{
  "num_hidden_layers": 16,
  "hidden_size": 320,
  "num_attention_heads": 5,
  "num_key_value_heads": 5,
  "head_dim": 64,
  "intermediate_size": 640,
  "vocab_size": 16384,
  "hidden_act": "geglu",
  "norm": "rmsnorm",
  "norm_place": "pre",
  "norm_eps": 1e-05,
  "positions": "rope",
  "rope_theta": 100000.0,
  "rope_fraction": 1.0,
  "qk_norm": false,
  "attn_scale": 0.125,
  "bias": "none",
  "tie_word_embeddings": true,
  "parallel_block": false,
  "init": "orth",
  "init_std_qkv": 0.0234,
  "init_std_o": 0.0,
  "init_std_up": 0.0234,
  "init_std_down": 0.0,
  "optimizer": "adamw",
  "learning_rate": 0.00127,
  "lr_mult_qkv": 0.7,
  "beta1": 0.9,
  "beta2": 0.99,
  "lr_head": 0.00675,
  "max_grad_norm": 1.0,
  "warmup_steps": 367,
  "schedule": "wsd",
  "decay_fraction": 0.693,
  "decay_shape": "pow",
  "final_lr_fraction": 0.02,
  "batch_tokens": 65536,
  "max_seq_len": 512,
  "doc_mask": true,
  "train_tokens": 546800000,
  "max_steps": 8344,
  "dataset": "wikipedia_en"
}
MLP neurons of a small language model. Each row is named by its layer, matrix (down: output weights) and neuron, and shows model dimensions 0-95. Each number is 500 + 40 x the weight over its row's rms, rounded and kept within 0 to 999. Numbers have three digits each. A neuron's up and down rows have the sign that makes its largest values positive.
A block is one neuron, or neurons of one layer that tend to fire together. Before each block is what it responds to, as a language model described it from the Wikipedia text at the highest values.

Responds to: Noun-final comma tokens
L6.down16:517499526624476505516478424485518526491542526517507563497508521506458530534459507517507480472441462441478488461488546488467512471471494545493528491511516513530521453478460463507487502486541450520551553460518473492442434548520486478394436532542441528513472454510437499439462491426513525521
L6.down58:497587521545498509465539440537499507551568514518519504482430488559455479538586552479479460560561463408512517487496504449468412524564556527489492513549580499495530537500483488453573401506454452508471485413521431534454514522536586477519465502480551511495504467518493462438479540484523516461
L6.down176:534515560466432514460508480533545540458478511516494497519515469542475522455523495570537476446446455442487448516527468530508486511484455518482515532516523463552414448454428530486518417452452486482488517536497477506403509504537499504497505491527450521510512518449455526554474502516544491483
L6.down278:494463436481518520513464458548501450477508572500509525553422540544496527470562424513478461521505472580509510481471449480482495524465509593438532527541530513556483518553487503495502494457551534526548476490546500448361533495552526512433502522543433491458572526476513479530456479495473518518
L6.down279:534482467498494507536479538535481528447499423531485611549533590567557492555568489524499502470434545470449484526510460474573417515503553583502384531593493507513520449520481499456496565459527506538468517477533539500463519523500482452464538537480507539459532506458471460499471468544479532484
L6.down344:491498477497440461520454506500517503465543513505551672548457494535492527482490472475516456547540454530486472558478478448537471546502476604526511558542542510496469488509452545425475494464526482491476542516526483495388502499528495496423492559541432527461577515473484493547501447557489487484
L6.down498:463494481527552479535490439477498462469521450547492510454553515545510499442496511517519468464446467483493470404469478504473460535546484549421502494561453512519474524563506530495495568450513559513524491536509559537450412577485564473493482478512434540441503482450465502513474454501496528485
L6.down577:422485541492497467452488495532491556479527441552499562537524531478437488432541541547473537497559505554510422494517467513608507542499460451521531512494497536534459489597464483490442531525506505496501426452480522493402523490449461554490443543516516476531585467495539535455457449516521466554

Responds to: Verb onset after subjects
L13.down133:470543506518499539576500494470489492412506566468500533421483456508509501476535529538505428502567484544504522495564517489538515426556559512453519505503521449510515447515522491464510559427511483557524513485492550529459510550442417552503476584523518507494446582487488502494443531521518566438
L13.down134:433496559478501495530479582484497497527562471476490380458526537438483471500520480384462457475515499517537544442527513514522516458481449510419514516530555567478508497519487449476503478494470482549487510474512511531616526514483550473570501510537525529501495525507504500502581491548498495461
L13.down206:552445611511423538528518466530486434478556516523486499477537556510479527490486506459467460514481536433462496513490547471549481562512503536522485514495454626507544496464535481494412506514511477521523502469525442495484496538482517459487498546451476465474463498527456556471537534520480488474
L13.down373:523488498485457545523460424505473482506478472525467509488487446519502466522479475545487561486477521468409572522459504493537507472378525458501478479533573505450561493519586500510466478621512483454563469507523413485459523400521505556578485581489467513439531497487520481485513483528471497455
L13.down409:559529496554483481433535490474539571468524516504523518552539558478523492526530534570479478496487469487512518530562527515516451520608502542517515485538494515532417460521519521451466486465565579480513485483423515464456442524474493522480513554507554489519447529438505473553521458485496529508
L13.down429:504488466527494480456493492493495463465525431471498476521543485542444445522464480487469529510497479483410537505544535464532549447444474512547475561521484510383555514471550556568498476530457497541526556498513472594481501452448556556550454480498497455510492529512499473527579498482487507418
L13.down445:573486494531488572520512517503549485492452482536484487488519446513440516490460526517405516539501527483486458503450539396555528533449541522559397486510467525526557506498481516468504467516510517528464546614556492537543511474525498546445509497433541520459472483415511616412554538558493496417
L13.down636:517493476531534491461519464465466495535492479508524532542478528530487463473474464504472441513488518474488531545479511493537426616516453473530468538517507529475540505575488449529411533516440529490486449539470439501521523468518463543483485497525479522570562555511475482517516505457434450475

Responds to: Creative work titles
L13.down230:519447529526485504442513510466504439504500508473514447552394480453497509510483567514536528465506472516475532490520483570411432505491577465469500506449519501492625476470486527430460503472479510483464525507443444547543533522480528529530550504481492557488483494491555483456454441533467465463
L13.down279:495492540522514469417520530536469501430496459526411416590513460528482453480411487515496429449516522496493520498486451490556480559522500473526517521497553478445497466462556512491476528494482515535496462491513471495622528467502477515495492516460501529493564451445517535546513515492456477442
L13.down391:418446533446490520527505556522436455449524480625580463528475483531505475442526498428445440490541526439556512477441498476457405464564515469581442472501473542418456483584521533496523558456433504527511502523507508466570547444489469478426531422467504548534475465491532461479442477463467469523
L13.down489:543429413537554496482519523562503458480464487501467488512435501460537453490543517522547541493499485527482498530498489499453538499538416495564462504490509504420509573471562519463518537533487413554483488492447450508515507513531532548499470538451529481421509401477571484481513529486535504501
L13.down508:494460486548498436453464549484454483554469492443447576558489473557507540517507483535545499490514458398506576473506528523448507450481577546496498547540455536480557510506477508447457560457561544471555564498546529491449523496514567522492552508488483443470497478573503489448536470515558441443
L13.down544:505468573541483533486454578516490500515519467568486569512473505559496486577539467518530472531427539521416404532547482540479511488591523537519476520472548574481549462531520495521397497460555477515496499477491464521441508448493536485450449559412502545535460506520532544498509557451523526508
L13.down584:437515471439438428475518556502556510473507503519471543563451492563446469469563492528507435471504529511539486553492473498539480472492496525420511491519536499483474496486506501526504584526513527471469538478521549577488493546460463514496499539443621512498465526457543466485452553536450534494
L13.down590:517476498519555571463504516502509483459496453458483544468498415477513559467436486470535506559524465442485452493454554459523475441539542510517573483450508486554488513520466506510485505469515592485496524583532550496515506412473524483528542546496569562481507510465489503522438568510506546395

Responds to: Comma ending proper names
L12.down595:466450510520482461436526488536549468513473502491452502503535428453512445484472585490484541498480505510555437494478509511545550443557474512496616491493550552450574498527463413499509499432510520465479518528505457590458505469451449481490465454539511456484484516557591540514534523533420534486

Responds to: Verb after noun subject
L13.down24:496512486476490507561445518489488476506488496505467476517501482488538523530408471482444559522499533560542504535461547481491505539546448491550504434511414484518493416547466513516443582498443478469525533476506542515528601548420448484465528501546434410484526515475511488518488444485461499536
L13.down111:467569531494495531461510511517510497517530503492551565514527520487553525569533536443463589493471564525520411499437541497495490496543517513524469496522566531518517469451513454504447477465441481518464508541522532491508538451453530485502495523502505470456511447497594508490505530484562546494
L13.down234:526507502449581510535462546526581457467484483525535483452521523521560482467489517491443576480497508438475583463509463565450492465484486499492495537507440473507404505553502614465496461501527573493508475486526500504509447557430475413446576529515493491526504475497475443543495484499489447512
L13.down271:563525490421529540465464495485415432515565475552447488506485504505487528495433503473471513551534477507495482512477474526530467528480446486520454523524491559461516532540536494495464489521456554509511558477432478488448531504484489514448507591468530504420581477498541530417434521487447516530
L13.down282:394477489554487488453423520550485484436532490551544480515553454468582552487489537448479548528442509476513578519466520522431464503503513450495411435509536488514508466513524529461428523469463560550497536523569507506533414526472483471493486549548495468484536530455495442498488525467531531485
L13.down383:476451429523489453498480470500453492462582491480446603545481483541563525527517485473536502466519538475528547457477406479506464460531489507483522451463494488532480497565468547497541612449558537535517508505490513470494484570449496411479481492442513382603504538532474474481509500487473471504
L13.down514:554510520487512482577559453475526440500430490515555479453455525478528488572516547506506445555517512559511528539522438537548502545533523549571475551461487486564564442486487478552470462557485525502513419445515484443528549465433494495558462570509519470487488460461603423481532511511442460562
L13.down625:534524551407470451518504481507548497443459547493578525487537549475469579529446503423477484527490570513438495491554432516547436473499542506520509563548552531498549440559524490573418519482499515430558520547525522524489508530507537495520462523450486486504462516530508472463515510489553493545

Responds to: Copular linking words
L12.down218:481445598574513505448527572454554486579474473542451504439470451455527581470539516485457428512536460565493477552528481542432513531488537489517583505508538521585551401452487403518549470423509450517540531521457507543451519473551508513462510515500548549487428461541456512468548501539435508479

Responds to: Foreign name fragments
L6.down89:403541457454553509470577580495506551577466565506511477550452447439456485460500481473484522546508510525484468541459540466492518508591514535519510499520500339455535554489501422450550475500476492519540517523471500505442443524433431470444428478516500493454571540509519423504526477490498479464
L6.down119:424501561515479517498423555493469486492583476513519531518467534494565556516403525509407416459488517485490447417488508527485486598567541436470433497552493463563498473575486495431487505491523575514550441472528521495520526542505518508560472476490551495492532379530486518500524518517493534523
L6.down312:483473424587540509583482481529484546473466495537493509486511405517546520488573508491445482468515534400593549462512496457543459503534513578440514543529417473500607512439536507471549576529554535473489511569457466450442492505561559454542573480509506428484541531469508497458512438527587476537
L6.down408:498508485482569473512444526446440520495482599484456530535505487551462518493503526502526530510537495527441486477449436495548532544504489489493497482439478552474511489502556491501447541495508506524487475512488533503453495470530479531482438482501432538503599504465526541496496557548414548485
L6.down415:454534499526484527500462567481535514519541519537555516484532495469550465498445491545572561490520551465427535517506481546520520437490494482565490489470528481533511502491438489472486597424465496463521569485493599451420487488524442482465517446573517495478466474487504516527482454483507478465
L6.down423:446535553503504510523551503547497503571498521488565475487499509417490515549488532509567485496483463419468472547437503509491463518501509414468557556446489557553515585472427499535453476580494540541472495538545511500550476509547516393499507470482506507567495461509453477473477578480568507560
L6.down432:475482495496464517429446586553512506508486458465517445542439455471515471471524477505467506475523521541516423503521510543406515465513527552459523511558586452507488499502473471467525543455540540559423524490531481520417462536443480513469540504480468513434459481448522432487518555495501457457
L6.down493:558531506513515495545547490477577482449464446492409528518481499500493437475494485437508525531413541476518533521392524518536454451549488472545520461484469502511466577412534504489449467508535499566493448500503496524534476487502458502454524547523442464510528474521496481488546511410582555456

Responds to: Linking verb after subject
L12.down142:521605491475479520486537508566475493564493548531497447504464480543478479460524537493509443505518579501457516459430541535498434532517555457527455521471501437514550438503503538435502550430483498550510575505562457458563477492501450439533460531440481594521504500553486521527477532560519486453

Responds to: Song and work titles
L12.down613:563519558496536490453532567500524486548503536533482471514517402424482516482444468451438460605531557492462534470531465447533535439510522532415487496439526481477549518423512472479453559505420525500534467493602536504535481478518557554498493485401511507434516486494527492483495455451422521459

Responds to: Main verb after subject
L13.down30:509520537433503560486461492489529517549455504460502529582524444496451614528497507480502611474462420576500513528562502487488510471519464529489439506462471527462498524465354461524518432549487543444463509509504493500465457487543489490501544487458546423482511484522524542534506490491499587560
L13.down131:525475518466489488569490534490496464533505429486485580532486494508535538531490485454555534487481570511478467546517530580494483461460506458497517511541504500460501491515587493583442546433501522517489441577556429502401507487467532510476451549507405510482540521500541488481462497505479522469
L13.down200:534501546505521641528504513486530520492515459521471539526535473493422505541493511535420529574577513499457481496428558502542430449499521441501410538534510565506561490492470518499580535467525542495476576468529468559460512500535458425426483564424562475456482466488497595470470558522514531436
L13.down343:471516493540478407492493521526492533426524527496528455475491525491454517492518497464488485418541518530450538524549480444439498501496498439541515469480482536487393408477479532492464524556517513476498473492525506471513485541441534554456503566427466549522528434425504464443460489557462523537
L13.down397:466421490423522481497562485520525552478515454457520556534526463623502463498527517612560476493496451476431568463482515496500490467511499456509531496439544523465545537458459455486497532503483521463539495406498482522512527533435430509482452514524532494495524488507465414486529503565553481490
L13.down403:479498451484478488581559479539502511571488517487548441487561506465544608478504462443542425483481498555513444524579499578476498523525504544553396466485576474534516502529546494533527512539441531514608475427508515454556509522481468465469416452502477481542553515486505505489491480472465498449
L13.down437:494465466532486556468553505495511471421451507531495536596501464456402497490463546434479486545560468488499486573497462508528509515512549426547494471518496515573536453523484472526490489505537481464493537520554522505539483592490525541495480575489584578460491491397533447465444539506496552442
L13.down470:462561510470485473570518433480485426522484532506485471470490474486449460467506483523552433532449476577575486508502517519447550517518530538548525517467505457546457482496513489478576513473460433595514483476495502525486487524498485486478467465541531457522576460516526440504515462461443442462

Responds to: Name-ending comma
L13.down54:471569479473482478485545511528498408528533505533534518557580475503538450443487551495474503503518434507484520475474537457533532465464457491453518451560498483462553454484538485436575471579511426457460492488464493513484481429461473534502522536493544511446535513523574538492521501522440533492
L13.down61:584479496526488492530420501548440479530487510531517540513517499538561464542531480489551475475472473485442517557513436433519489578491453454472473566484453482542510466485489587486528518525518548535492504427517447475520446521466558477527512470432529540432506457459482456460508503512540529486
L13.down81:498436520550534478467520474515509508490545522528552518468524464493537445486489480519566505522481459456480481493472521545474452496496533511506456436532407474486553483534547488556424525465496497555478391570532514535494519440436483470523483460478543496482486502533515497465469513516499536580
L13.down338:517437442457461441526506448505490443474525483481442518510471449510607522487511533482578457463508489535532481486543521486474497500459492564458577471497481560544516491452515485449496539545445478468565492542587547599465531501495411441478550489458570534468501554601527513486561510468476494549
L13.down483:492513487529533484532435514497543456466525475503524556550505529563465502478541468494460493505530491520442489534511504466566533537536556567516535491507534467519448516519438488470568457493558472556515539472524512593490489491536509496453507555469463504437586536498460509506436533523477548479
L13.down487:553537528485494474576471482468582456508468512504459514484493543456477421454523519520492538555478449548488505473570458483476489442513518464515544571559516447492440529499447499512549503568537531529468461486539420476433441443479591517501508501517479486492545533513453550521569489553518530495
L13.down525:572472516482508536493420452471491464541490526554526469496548535514508467479411505436491464510462477498522466530427468511492543610552454463509504444455473496559475426511576517472529482497503561481570516485507495563516440481487502434478470460439438488505586529529496564577488542511447470519
L13.down602:524519556539464500531442477563411485501522515553531580464441516475514554550491506498472504529511485456556462449487473450405464498502549535561412503551469572520561423478583522541495505478452549599467544540490530441500516554525491484459478545469478524566469467560499467426482503441497504544

Responds to: Surname word pieces
L13.down17:453550446447446464510521535528520571420536466515561488464498559588542368493525487442515519400484496545452432465480470473515452536462421510519481540492476575441470518519492502491516538453459524533552500508455542500518515513450448500479553481428481489544514589449502516551581512417561558507
L13.down167:411545504461472500527505473482543490520499479583561499429529520478474498515477448572459442503514510472514429449508527528458446469488492440477517560474531439481464506504504481492501477496500526454499418451501542548504479507532443568477542460511544524506505500517495481482534506507557541526
L13.down215:556523537533494493462490537496556515478517518497519456496471506539492484457506546446421518520525537445462481507482469499575474505482493493493550487501456497399497415493431434497544564507414499510495588562478534483579551480471424522572577529476509513480513448485490379485460469493522492480
L13.down237:471445534446460497523567466532496558488489514540499500533482527516539436501510477512517499485471495485507495489507523506507493417496521518452505508530536524445526555462492493475483543500534526547491443481499508496499455560547584488442499465485438545518556468444507552521503451504470539503
L13.down405:545557455438448539489518476497489563504514487547504492504558502558500570549416466497450497530542488533487452494529511515474481496508482582469529483509468502532516502524463504533519510540506527536472472517540574522474510527434454516546496544465421514521493545468478485452476532544470484535
L13.down407:515534546477460497525492565580482476519499522467537420539564475495465535509485469383408498463550483543560487471536482503450459485529483521515518484439529535513524463538484470557560482471486591502500522473505564467556462562419539497475563398484448466525561504546465549465423456552455476547
L13.down518:552524520403507547516487482456591480496539446547431555505429463484501551402582519558521482494467462493567452494480464517469467582502567513476530581448464437559515454539470529523499517457494512566576510508543540478496552530461509486502483511499513500493482563504501475524457448509517500542
L13.down534:579505487492517482470516432555569514471489496459423494493504483396473463476443521553471474455510513511468505481528488432494479513412451529490501469499474465512453494524476461437549588446560556526481535519482577483507551564529540496505522548508472477460435530467470560546441510533465489515

Responds to: Place-name tokens
L6.down122:495528417489474484473459547464540497500496468517497497513504471480547497450452509530483480521565559559449522472500509522522497432523549524492510471520545488529509456487460492549512521473512563520546420521518549467497536517500504508480488541480510473484555459427539427489510561447507491463
L6.down260:469466496491473453480527469548542488509522510556396525522484503548527525447444523430518472548578482472518532475536413505520494495474527574518433537458493509467448514494527480513488545466455539503499487534576471507503530464507485467544508496506453506528510580481500514580438515441448518448
L6.down320:538513443458513502444512520499481450518552527551536466457562454520481453461380513565530486455547559503489484443520535508498493426437508560500508532493551527539488552467429539531501538552537506533501490360523525483545473488491465517503489582575532509561478533512550497471494562545525513492
L6.down325:538427493477454607518482435496512448517433527492446525467504455576492523518511477568477553474502477463519494442502448573502464525535563510458437441495472456544493519493382474555491494518529543484445529480520536484547463513520486501487472468520482497484532492571446463519462493501510531488
L6.down441:497422443531532504460515560531508521531506531485511449519490507489477461506514487451468487451498496521497476480504516488455498531536502415497474406460545421472448515524548490526525427489544495605538480538493489556500493486541512481463527503444454476451504490540587475477498527431468511532
L6.down448:468434533543466456450429479523506480507483536504460500541481594531488534478480485418485505474533541519534538537551498512462426452505481503499506464423572537581482450517517487520576543459464548481473478489545530574558431497540482552448469435544437479448496543530569447564453528542485567495
L6.down466:532557430467525490546521526499541462482547572467482484503490527476517491472533395555490543442503418397460529544443439470409428528518553508497564437519408519516529545463453526492555466502540520491474490469488483486531433492521522468494519526514544480411488459455412466531463508503544532495
L6.down627:525477439427522523511465514445588509452549495492459463501526492474491569495495511497476483474499495460529522542549495540494466510509586533469556474493556483488483500503465458488511492494553584454551457462546581440448461523509462473483445498485423446482539452556492459482469460484485523497

Responds to: Attitude and speech verbs
L12.down331:569472486475521502512541445496521471457536479556505482462521501437514581429480539456490542449562497496491496549499489526519465472492509546512488515461574516486417421470530582536493471475500475469467443507525542506492501505431433518532563523429495492504515511471500493461492463501537531526

Responds to: Transitive main verbs
L12.down260:453521588456500480503571529557445502465509445456566487465478474472507526523565439553501461421433504514469510480533510382534554467509499586466523464515559436493541501523515490520550528526476533506468491480501458502419457483486480492548485490548485553562460583424494546530511528543560531480